Weights of a small GPT-style language model, trained from scratch on English Wikipedia: attention and MLP in parallel.
MLP neurons of a small language model. Each row is named by its layer, matrix (up: input weights) and neuron, and shows model dimensions 0-127. Each number is 128 + 32 x the weight over its row's rms, rounded and kept within 0 to 255. Numbers have three digits each.
A block is one neuron, or neurons of one layer that tend to fire together. After each block is what it responds to, as a language model described it from the Wikipedia text at the highest values.

L7.up478:155139130135109148111118184180178172099106127138086080094062144193175150051145099105117173150112141107147154160181191100112079071139146106108100155129113127106193114147155175143151142142105116166135073123129112115118126110139156094129094087105180154088139125124176078152143140144168123119112138152092145139159142159135133056133093078093118147109130106070105203126167154028118160142139
L7.up744:136097131124130140129176123106109158125129155120138063164066131156161144164134099121145097157156242093134088142116157085136096090088133096111079124074137071148159156129156182107056117112133140081148141123152145072134114112137133124189034145146102154088149092125171143157145144148170132203137135123073154151105123106114076133163163042136164186125111094139058088071128153157130099129163
L7.up1016:137144090136142091091108153158119118088130154141120040094124080141087092145089081168155132183108125144105101147089111102084082170119191136114132135139150102143148117107084225111082172147086165107172104102090040086106109134083145106144150132098147166122127070129166119137145167148158098133141106163112100096158107128142141093209147116209107200143091125105139142130178137113104125108159
L7.up1477:091161120144157080121156106142123135067118139114144092187101125154114117119084096132147125118132147079135099186152178089090137149104142167105106149148142136153085112154065170162115183155096120154145133089107161104116117104082081084121043089191120167175187106138175113086175157114141127107176106137146146125168111078111158092098096101150102182144103124074141136109137098152154148105173
Scores, dates and statistics. Numbers and date words in sports results, stats tables and biographical dates, such as the second score after a dash (1–0), month names, and "(" after a death date.

L9.up618:116192145187127159102171141131144115060120114121120134133058127157122159122147094116153110123126129098116091143148124089156053129131107115120131100101133147078103127173135102118144211102144129120181135071086142129117154078079118202195102095035090142147139170119142151135119130173128102179086115155120139084100134137126156108108099124108125119090138137073164141133171101081162143122105
Transitive action verbs. Main action verbs that take an object, right after a subject or "to" in narrative prose, such as made, take over, pursue, managed.

L7.up121:160195070148149102153131138098118110090143149089132141104135134173178089103151140194114157141186148120149152196136130107126161172126159135067162124117159115130140102137133139108135158100098138126179122156093185135154170091154100086101145125099091113112129129162133155174102132160154127144098093115130129191118105130123062136147166148092126154116141133150147142135111119147149094076201
L7.up793:145162113113104140176106213135168097133172114128150131096109132176121168065130098112154106102139116152155120152121157077154175055112205112068153097136129168173147091104123150099130159163089098153115176129213150094152171135190131061096100175107103166143143102174158148091142108113142156157166144094145170136088098159107123151120144146168160150078159106147120121152110171106157179138125
L7.up1292:089133127183095183128138113147107077140152163141120073095103111200128081129102134130122151143121153091122160154115131088162093096142099115034105044102100128118145161145164076132070127082097066124124205093155137156123143138129151123156123126052111153130123124184128100093160170148165127154110108120116128091089136111141149178152186128142121146027081137103064151189117102134130116121118
L7.up1380:135077171216127135141151112128186124109159113143147140133101191143177124152138111161132155160099131106144141134113125121162160077149105065133075143116139084203171147159084156129133153135148130165131092142097162093160153118153131109099115126143116112122115068153137114158130115119126117088129104150160131086169072078095125092146150133129093156084154074129094161163132073153134094166096
Clause-subject pronouns. Pronouns and relative words opening a new clause as its subject and referring back to an earlier noun, such as it, he, which, who, that.

L7.up693:119136136189081126125183158104137136142091060134151174122132110125120106120133135164112135146124154073046117149097166108129058152073116065088111081068073080131123166198140124126141159105141122082142177083104147111185132090123155114138111047114105127165107103143122132106148189143112169166194100091117104090108167122133062158122112093160129146052160089091091117138124125117135146150110
L7.up837:146120081135146083105121118105148134081171130124133166137104088113087115102140072123130148128157134094110130143107100097152115145111166156133081099109187125154145110173138083213155133061156083126198134083173117060152118073076147178136167123064158120144143161102161149045139125169177141174108156117089089187145103100169049095072103126163053129160157135116179106138104132120145105134129
L7.up1095:119091138128113147117132141143094123112145126078154112080119127125092097104141075108143106088124125083104112129098203107097034155119146090125127123121151165100130149143164131127144169090142108076162167083053148117143132095093144138151089118083108141169105127142138142123150139151123125198111154131089124093099164204137131084123112115103145150088112154101188098113158132093117152122118
L7.up1337:156177151104110143135126148146060088163167107204161104156080125101125133113173096160166110178086077132137042132137107121155057071136115097097154163073177152068159143134174130140143188081090125121151192111095091143186212094139143213165114139105161138144058101190130136088126117138173128174118097143142114116104176179161146121146174140143126168075150150135160116154138127115139193132115
Main verb after subject. Main finite verbs right after a named subject in narrative or historical prose, such as wanted, decided, met, offered.

L9.up1505:074098146117134094119162138160134123150110110114166155152164149135146120146103100078186099124085134100136119067086102129196160120138117137114207156160171161114103113101129089181107136161095093095119160114063108142148172140075183131117132094123082063060126210196138131055142136113130161144054071133128155094129139164123131061139175139106176126140139086115137112174094078168165138139154
Japanese name onsets. First word piece of a foreign, mostly Japanese, name or romanized word, often capital K, as in Kawasaki, Kazuya, Kekka.

L5.up29:134121091145084166072145102082074093132185115100178147103133144207156189192124116100111127080152127124091118129100151141136105144133138125115150188124194105176121145114129128164078167082099110081161146151128133084146190175093137091140114179109112062137152117160115083123225102173177146154098087083126158155124147107060112113093116093162095204154115067111103114058150096088147098137141
L5.up96:118146099135104152111117091135091143126150089128174135086096148200153158150096119124128174088116144119102118122100144142158143161101148150140176121104176153145167071125101101142106168131107065131183142100090121084157162170101092106093103138122096060131074129182140081121171153199173197170062157080063135102090119130100127071125139138197088135109115098146171091110159062129177127153203
L5.up169:145108134131104081110164174116051115165094088153187135188134111141126111176144075130127083115117145129104124107051110117044112064117140087127163161204155156186133123086076133125128183154194145154113162094173072086125154128097085089128109180081139118156116056099117098135131150175077149122139166162109140119127077134116162078103108075146138120131088118132109139138106118128132152169155
L5.up346:203097095176103087110132116162138147116125097106134113113120102184139121109130111118162125127085106104096140124112095133127137107152093157065172169102171104150193144042118129196178112173077113133135074106084159103125114095149109173102130176131111116194130143096148143162165169161171126123110098176130143092177116154131166118151128041129126107121161125128136195181181122156180153186098
L5.up467:174090138120139094108160151158064172048189088090132127129143111118130121147094117109134142110090106116121127138113117090145089097136141116109184136133119152142134151120063180120098168176118122098135128120150127110155131169132133068105101128098116108128098158104117157095145164105154131158142172135087160115155098152210125069213138099187064078118130129151187165082188101121097075165124
L5.up509:159168099138085092108172145095142157090128122152102135103097098151088097072152082150087148087119113108117086124088154113105139149144148157097120137092093069058191143151114158101077113093147130091134120113114111137093169149166113136172166084059044156182101137123100128134124113117116143116090125104069135193119122118090122108156149078160108153084069138157122097092179135114161165143162
L5.up722:109097112123041129082138123103061134146172109088140133134130183146151158051135139137165153157144130139143089130122129123102098125135131096142139100153187004088173172189143165095075113085066173111146143112132080093151178126171213123120161120163061098108132107098114153188107099075100150129145126091107130107093101143102098146130153126120093102169147126111107136102083099065198086144122
L5.up744:130143063125094121116135166158069142080155130113167145104138183174129137146130098114177168131058120073145155127105178101079117102120108166163121102135103188104184103121127129103152145173137110119099177117093104108126148125084180072079090120130106123166073149156128079102119128150160170168124093104142189153126179155130133201104125167125120126115133188139174136136115135112157143100132
L5.up804:146121112138147115137133100082175147143123098143161108153107155125108144172111082137132118149162155131078131116107117124104102134119152180115134122101109126114192107145106148161075125120143153115129167113112112139129187199118141101159130129115146065124059131150131128143110093125204099138110092157136119161100145150060151113113164113090139197138097084127117131136125109097134104154207
L5.up923:148131128151105083092108109091110130101126101151152142098074168077080159130117099138103120105179167118105122115104145133140115159147173127097116110111197144086123145176118110150133121142141160112131178127042157106159147155138202126109089129158118172139068171181160130117137126163149169196156122181122106082122134114118081186106148112079136133127119083133117129117157088138110161157087
L5.up945:121128134139113164156095106112147093145132101124161069145140169180200122154107129148110129128172103118151136077064124144099109145110116100180094119146208102109226061119110127106131140101139155117102116148103120112128139138100118141156078094165166075190135080205137126123140201150177152175144122156142097125095171110170100109084135104118144120077124156200149151107124117115131156169161
L5.up1014:132093145151124134107108074143145130150141145198192136129114205126110211075175145126099182134148162122118107121107136128099094110130119097128132109109107134144151143107117103166123129129192078159168152080137148109153196172108094127148135090151162087129127123170112083080182136160114117123121168046118146136116104119079141070088162153116104155147083086084121169146132118116117118182120
L5.up1094:164139139179124150115134151139082117103165152102149155108134152209109130174172164137144163151130144138096110123081134100135132076108085087143156170142197118168172105092175186151120115125130109089144181099085199083131173103127099073099083151133111138173099134144118176107152166067139096099093103113071198142114122154149131097161184106115088176110139142093113108159129136095134068187206
L5.up1251:133156095084087126103138154104149117071140115157160121123091120180162138135182120183167143090194144102085092099102119106117052012092174103045135143050155180118157123088128177169102123091111177184159140127096140151115150140141073071159160159096150133161083097158148136097134144154148107114117164148127111105124104158110165098165114119168144122156132057133121166122132103084085104092143
L5.up1340:096125048114100134091065154123077110158189121117124165138125142179162134113128089142115142162139125176117144135062133123184119103131157141132151155102111139145147158141107070150148152160179128131111141135081119093123191099087139145103093148106173064098096098220151162073144121169129201160097153109130166137130091101168137100155171153133121146151136129137135148108171148032170166094169
L5.up1481:081138113102081125184166143148058093098124096134134163105172178119152138107120110098113177129150159101109150157093144061086158092098129100101142072124158101129109168129206119173121132121123106115156126073081085116161160152115156159078061141144135167142077154148094138164163121128161096103098116100128080092150116165147125109179178113078154127159123167116165120072170092091094109076138
Mid-name word pieces. Word pieces inside people's names in lists, tables and credits, mostly East Asian names, e.g. Yasu-hi-ro, Wang X-iang-fei, Kiy-oshi.

L7.up584:077155097130059102156189179112111146141144142137169170121098110128126114172139175156096105168144171126089112195099128108119133125163115136158123171174113114145121159204103143128151166148120101157109171143114155117107172148097134087108117138122070105179152105119126061072122123169125121167150179113108207159161094098181113093081136118155077134123111108074075086154198122101157153203117
L7.up1012:144125063166126122148122141165136142099153098125125168066136119125153116106159153151163168092162126097086127092126149071162083129101116163134178124066161142133121100123120145141084158116127119125121093132079128125143168111151145132103132083090101115149079091143136127060128159143114091126069099074069187150148086096109141125103153077184113158129161096147113134102150109082133102162235
L7.up1027:076158083117098075128076150131123141110115134154106078134093110073094120137073073201153103134120163149138154136182169112129156136139141193093115124114071120097099145140092101118131103162118121116127150078130115126155116130183157163111114119135135149157092050093143116097113166158101128151087112113130205181162114107207094144185115107117075135150093090155073041158195113154118119203137
L7.up1516:116138129144118146126095111141067156137178125128144149099148147155118137103040161107145189063165144091140169111174156104137111108133161121128144150061145105096141119132137102094128122127084160134076122147110106100168134144194134155106138153128160077167018134158169077110106099159108181068073137091092166137163108135128077069128143091197118136096098105174105105124093176066118127119146
East Asian name syllables. Given-name syllables right after a Chinese or Korean surname, often in sports tables and credits, such as Wang Li(qin), Li Ch(un), Zeng Q(iyan), plus hyphens in Korean names; weaker hits are scattered unrelated tokens.

L5.up279:175129069153167127068137104106093162136144121145168080096092221157166125095180110121083082128128170142065075146156156125132125114062130078110077100136173122140140081087163118173121216123163151147193129099106094071123138151091113170156096102097181125148118141136170139103162082192106131115119156141159146161163104128130127125107107128146107143120096144137162114093113149111069147128172
L5.up287:133143114135111102131197095124105082138126132170158112107114141142084128089131076135177066117104116112094162124138136048178082123148156128144124120110143120130121135113126122100157132121093131152160138070070076124055159093128158143129086085073088068163089090148122167092154128129109135102105019132142144133123133142090160147168159163088152195141151089060144109113132109086136116107143
L5.up444:148171135203083160130139093125079141066167126164114068178112140137118136084136149141146095104108144122063133148186162071144125105134121109132157071148104093080105174159175106103153166104110148152147098073038124146141194115137149143162101136080110127120078116136149148155130106196149153173104090101139098098136090132156167093109169117086096141098124151105088085166141128112110159115116
L5.up479:089178121146147143125167128178179111129233100127119126104119163122150147108088127147135123106163117104113089147103143122100099073085087171141158132113083147127146108118215175130155170121114185131143129105113089092163144162130094177088084110079156104152092074165143173117122075121147136096108052172129130170115175147178112164139069075093123154109092153109189094151160117169101112101165
L5.up483:106137126212105144116184129133166145056158157181113076136067203146184126129074135174114033180135153109148088117155107131134124080079143137111084090112086063137102149168120083133136160120166109103143153106088124122098171118135205088117108157141114113188120069158126102126126148139147145147095109109077132140143170144114106118116131109185119141070169089130119130150099131150122194148153
L5.up541:136117124141079114111144124080079118103177092164096139113139072162086225144236085157119101124129129161121130138127054088160154129096166131132187152090123105154105156130106138119111109110087141151152147157083085096101183093089084145139130202126105149109135134139117128131134056113105202170119107154057086135113137086089165113144128120169074143102120135129116140113103123114154158094158
L5.up678:134110057146144112126159146149164181137169126114145115054107187116127140142135107114107117140058156153061105135113140094072120110104138084119177135141097086134079158163150191133074193091142107087124142097100107088109164115092122166198059143074145171126076160162105075138125131144170170175117111159079109108107129130138115119152134098157170117146083095116116127085149111089119219107129
L5.up776:157128113173086131148168152103118136124111066147182095115124120141116129113149089176178079135146176090071115083178163113179122084033167104130128131104160093119077112141088115187151159134089086108113141113078073088175170118092138159177097128102097093162085136168154170148128143140191147098139104111099084120129170168116135131167137106100156158087169114095148096096166152114148157121182
L5.up822:118193147153101123144144169128149109087165079147118090113140176144132132148147106172086161148119155121126075186189150110122125141111148122128150108117157117137126126171126111159143142141122132149176168108111132139093142211168075142132117115109078129174097079162138108084113115091184156177098082113097126129059191160124130188134118118104090167075140114066131097181176129107139155146119
L5.up915:083121137186114142144148108122097047089134066155132065105116122171092204160159135162162114134090089139078151115159151070137088125093138100110111100123131158104125147162183100111132171096129130088151192103075075071123112144122147143176105083103109171173108126179137118161165135153128117176133065090116128150103115176116078076139148073134141191096181123103136139139126124133108176112176
L5.up971:144160129158127157103144156148117149091157106115190057097106130165142167127127065118129151083114125173103076175164145082112104117075155140139148089138105156130076150128102098099151183105083105104175136030165172088130123124139111116084120125137157149134100114194134121136134087150156094097094166091098179077135104149142138138171119091146091128150171153078141184115132140076148136125129
L5.up1012:126131143196085132150152125154120124065154099157118053118081132132094167105149157141111093159129111131095119134182177081156073129119126095133140112126120155085095169177176071104142181122131115132196171063060127133147172102147129159203093081039128171171104164128123144140121128176139132124156102101136098077108106203104150101098143117093154128102125132082141110112148112099098150124095
L5.up1320:143165077172126154170124092121097147103120148144117085100133136137156118068154024110115181129065094085108152128205128119118120176139154132118134044084140117129124147148135126133164129073127075156174146068097109103107161117147091155153085118085142110181115115207182126135142086179121160179116093106096148126164134154114090117142124085163131175142127080096133123191127115143108139085155
L5.up1328:109128100109069124115130158132168157120162123199127101057081161170059176152123105134160114133166168107118079085131130069155127116094175140163092117096125145125140223193071074144095143160151095144150138033144098093163155095095170127223066115100119128115119121144134147083156107101163123149196181060118142114150152137114145133171146081114158120097141150055120116093120152055130154122119
L5.up1471:155127140160143160141126157142051127055132052154083129104127111166105183151131117129129111124154151158030099187137145103136055092140114114117103128123156149118115162169192116100158151094102091145149103078111089107125169147126135141230092103067107148120105126149162177113163105175105161182127135066133125123085138141155095063134148122120122148110139127073148132090131110111152133118119
L5.up1487:104081144135126148123088090098091140089098113192145077102147172163136105114120128096120073102095118086117102141134166059166068093112099135118119094144137143120105136116172119128141183142153179144081083079120046102128179121066131198210145096103136109160126109125168158110135126175185147124114122090170112146159148143161169074104131105114111129119184102125183137115132102141114109091133
Main verb of a clause. Verbs or their final word piece just before their object, often after to, while or a subject, in narrative text: watch-ing, leaving, attrac-ts, to seek.

L9.up1450:126198135159130216114139146157171180139142133161158097146124078137150138152107079160144143124144103145099152172172151123150099106095216164093098135118080160109086091133196151127123144110104063104112169108099081099129128222135165101141119124105150132134142150129140116144125158145125193131112090164139131211121169146125121140126106113081103185104106090114111094116168102102104103141169
Sports results and tables. Tokens in sports records, mostly table pipes after league or season cells, scorelines like 1–0, and season years such as 2024–25.

L5.up41:101158120181135144131124133163143094139118136128116086160103170160141119126130084131144123125145112099105151102092083085118064110025193133105116119095098089113066115128176160101046114104114148078141163141079138076115150145138131080148077159127133119148093158105154175102147144109127191182112166174119111091134104105192134070148099056180176183076131092154153147159106143120089118110157
L5.up296:101153127205118121141116065058171150144104138154129058120107140175127144141132113144142062107125157127157132075146137133068085123102166159130092068137187149114115127131201117100114182120126087099123165131159131077110159184135164165178049181195110160139130085115173143067142094074127169179147100137121097121125150091087070117128122107107182139124161121136092131154197145141166190132114
L5.up405:120127068201145100090097108108157110117165112118139105092069142158144139125135077138102144141124150113093101087190147126137108147119168087111054143129177157138129149109093136088103217137082152159131095096092142077120098122102132151141116200093145169123075146146144112134145109140142150169140141116166163121183111177119105092165123056118144155151059132111146159155137136106113154101113
L5.up505:087148104170072114118174116138118089077091146093145126176098137146123124095063094109130102093146134147102148103194141140139108146085173128110132086145098104216096110124169105156171161095159110116164128088182120110102123104169144177171137136088160178165120149131208151124127157157098108129110130126089136148132130113091087099159113116093127154104111107113179143118130148112129119077088
L5.up661:181178082158103150101091124132133110108125084074164087098123202166190190159117101181073133194144169131164091145114139120143074082102176072097138151161063046103107105129137117160082107159048136138102068114110130097175167156104147146127102147117079107164176113138168180138173105118107134086135156070174107154119109156198177106126080056069099156091086123111135082153115109135148115109145
L5.up710:114144106124122076092131182163120113105145132121105052114106063152141206167062115151100114166133168173073149137145154131158117109034215148060081150126114099155080109114161165143089144096092141134157144104190103070064126204157139116170112150111120158148092133114194087129150179146093171141154138091106123155170125138097106120199137090154047154105076145075177139147158165085091122150149
L5.up738:128116147175108154112176149148150138062179118200159104088046113179126174170171141141144157122100128114092155132152127066116077151104135091075103184127137079129084106128165127088144125088116144159131123100146114088138182151077112114097114085109123082115145041095155076095148110143100149134111128150121122139086162154136133104108071060127086207140164136056124117176208146139098148137214
L5.up797:146182160101111152106150197159162118139075125133206101175081144208141155145106122125107176155108128099118165086132132145124107014119180152167089160128161139088165124096192169117136103097086191151087112122120130120073177170112098109129100140163165114114064146122180128079159148091155211121123129159170088125136078157116137040127107105104115175115094155084175132101172121090148178166141
L5.up859:157117138182091120114144146136105183104102127130128124112097111180174091122115120105113207137126141133102128138138180113113085131103122153096154176150132121115084102146186110154096137120114142188120118117175128108141103115147130152114098119141082075138088149085112142152170112108139140137146138186125132140162119214125133079154083050095123135106092152091157142118140113045130089128142
L5.up946:142138120106084053143144084125140116070129132102088109119103142149120164134119071103158161138106141128139132114111086106108099186133162097113121112160121114113178129169126146085116114141120194147090134112140139107116178162123201127158097098084123173144143122147192129138176099051168160092157104129109139179142162127163142156159118062158126152063109091069165093139138106139147146116135
L5.up1005:151148118115103154118127086170180153165097140126137126100078097174161136119103084113132173157150165119111110135170156122101043076112179158060073165151152102086108116100179168124108169119106127134103131124098095085170153148099162107175078132095143097125163139167150103076161120170178148109183123122110110166091151135132166153133075047095068165114071181115101128158106125135116105150128
L5.up1153:120146125084104131150119173157131104147170134054116168113110174174152165063080099153165169143133139072087110115103162121117137094085146124062121105150117115153164144084170179128094116092072193116120098083131091087157146155174155057146143102113164143105142104140179167126126157169179182168133101103106085135065198160170122137178088061106089162128128142081157146153124091104127062132171
L5.up1201:159155134083130133119105170160128075183143122099175073162132071141095179108126095141063128186137134157058156207130155154151106087107175202088151126117125094114123060121166128074092123070086188132122170119085116096197126139109130108126077108074158115136134177097150122125174104211094115136149136091164131164118095134072203128103155113106092192079056135069132137121121083103129138098170
L5.up1428:185195087113129064088131147163166118115111115148148047102034090162116130145107119099098118154090128117053107141139140140076122112107243121105095172174130149162126039105144223109085171127108189144131179117117082110172138191162154119147102110109175136105144103102156125103149176166117152135152080109123118200118134177123178061147110076154119198109109074107171130145130112085106110135181
L5.up1464:149121097191152061075107150187121150142148091099138082120142124155075082098176111077081195167119118124129137125151119103145131092074237107097093117147146118102156142105164173158106098156083103080109180096140113089133079150128140155136083119145108150149163188125127146133137146122159155131105137136186070169113104158156115138133068064155104186114111098123127138120169074075084095121115
L5.up1527:110106113177131094089069156129113150097145132127132151103119130159142122147155117064119128177119129111125142134198172142101137147071128166108098150128096058095098122111126179109054138156171106198110106153163140117094122134102116106137090171142119048172144161147133142143102132107124167135184117137114138142139171174165077164143113113145174144113125140209086126168193109126137150086152
Sports statistics table cells. Tokens inside sports stats tables and career lists, chiefly the dash in season spans like 2006–07 or 2001–2002 at a row start, plus cell labels, dates and scores.

L5.up46:153124134133114170166132119207169123130094132098096131134159150079197100168106116113133112059132130108165180141088185099097110084148131113130191082174199166163145080104192167124122119144144176121145136150058110065165187136133144075157098150112116163162141143087120144101140135127132155168143159121069177136108139104111098064127158083118134175119132109175107132168170095126100120102134
L5.up107:108109114138151085156122150085070115170126139113152084121102105130105133111070096121152151097155159155140122124113155059138075077091159156120111086080112134140133125096141140097036155135086140143152157135145130113085154149168147182163138127041060162057109165137144114101118135125181111207198113112153151114157086116137134103142204143166092163143115170091143153131118131114106115124190
L5.up372:140126145139164177138119162147173115108186109146081156106149080093119132122129067212070129157171169129151133169154159088171098092104128102127108126149116138152166164102107173153093130137109124117148092133155116125113166191179119137110081091151161145102114139128154117125126115172156161120155167117111081140072131147145100072114146141060070124101114069142144184178120104147141093160170
L5.up616:150178150176112162149128182154140152122140131114153148118072107179161116096112106101062096097109177178106100096095128073143113079115153071114168116132120161142122100141209212065134118141145133095071169163178118085114172102132109086125092161161095091085105122227127093109139107193170132132079106118113161111158108138092111126104150100162138176134133091196101139190112086111120133115175
L5.up662:115144071110128155125146147178118154111089085125117132113137127150198188072201023111088120051075149105135169094130128128140131130100198049132122175116038090139064103133126080119177098153094089143123178121144093127130139134133120128160057173153155133117147151107144078108116134141074141127125047129137143112157146172155123165142121088079131192114103107110134160154187151138130163144161
L5.up687:117105100162148148076109129138160123144157078181109107129115135136120157098126112150123152123119177145153129088138138121128095133148139208081171058119120128176173133097141141124037062127117086125144116097101161105105120105152155137130137121144052107143125192135138137052127142160093150160125140096132127181116130117170100061159203139089148159168118188089136127126136146146119111111196
L5.up719:216151044167150133156154189136165138105156107129143120119134149130137136095104123191076101141085191122140122107123180103116118136118141126109146096112111147148104155165158120118149123146112099112184138092144098120147100114106125106113096190185148088134090097134145123105176092151128176099139107066115138135129126185139101131126056130060161182122147111130119103094188118101134121172141
L5.up731:123136099140182135154115130153146171148094066147135144117102127151087160082130082132175117089130156098099101130142126128190152132117176117101125057125154094157116134180110149068165135158119085154191136069181122118176132086126127139111125131149081078161111060103156070089136110121136154121123157092192136116116179191154155121105188118165157166095168153111204131118155130115135132145107
L5.up836:087113108141160124122099123182146151121178110092160175094133166156095091079092120144119163121172069130143132171092151116135154187177094139118160061096101075158129109112165223141127126191127153123127163120145135153094178151170149130168046169150152067110058142181140116109111187132104194092143149165143100150150126136179106123138161128148129105120096139105108108129096115151134139117100
L5.up1081:091105128153109102172160127177118144092120131159131154114108118101169120049130095140164077154146121094101110203070092067172163131135116139133148106176045147088090154134146184099130123130100124154135154135097175092189134110142242149117139149052127142148114167160154131114133157149162152108116148109082173176151177165127092113217124105178115133102159101069139140101155102128068146138137
L5.up1120:116173114154154130132105097152108132144142089120111133085112149156152120092104055171185154109125141162095143107121156118118119126135195097138141086156182140180164144134122160109156105172135038167116151148143145085111139121074143115096104141125118075166122118220179136113144111114157114141119089133147063114195124111139109098139131122163139141086176091128125169163161108154087107100070
L5.up1168:126115141120150135104102169169149145147162116109151129121128178201134100100117141134165103150094122116102180160143185063156118134093153116112111115124143123115142068112146187182103147156101112156135166138076108129112174159131145112115148155079156133154148097132113177077133153113134135109131157189152167131105139100184131113089145124119082179057149149128105125107128092118119102130149
L5.up1206:136094139165147097120164098066156127183218146142150137163088174129120100107065131170166132157135126109150153152100104117082137103073132100145161133108156175149131140149159131097118156165152045118113178117169094184124156123141163153152114096114134101146132162130145147080162080052107098141113098098072156079099129185121137179141139115169048173116145069138122201110152091119127134121109
L5.up1207:104131120188140146127143148164135128112181136135119163157113128201181116112100093194143089128141145184084131155140127125154117141072172103114122104137084076169109086132113147118091129099154055108146170109137148106167133127160169053180129104136112048122142144125140075146130139172097125177111102157074144090140149141117077152109111102147163143104113067140114094110114086128141125131083
L5.up1220:187168149129112111132133153101118123072143121101194122129117155148107105126064152152110102107069113189155153125116110146112142118110108063112138131123145131113135142116150124106149140143136063122150128138134127131140168144055111159146087147115152082104134149103136121143163124086123137186181107133169123173160104138117155105078172132155111178087094134151193164115132092108142167160140
L5.up1271:181127155191127017184126161202100130077144140103145143089084163149126098081150125178110129160113150117166106160041181092076163139122133123119149138135198126149158097128157126108145132125136098089123123154120124111082078150141094134198104170137046084178067150104159154145135155097195088099114157138140175200112143114149171169075108150161077107123113121133164062126104122117107120168179
Subject pronouns starting clauses. Subject pronouns and relative pronouns opening a clause, often after a comma or date phrase, e.g. "In 2007, it", ", which", "Later, she".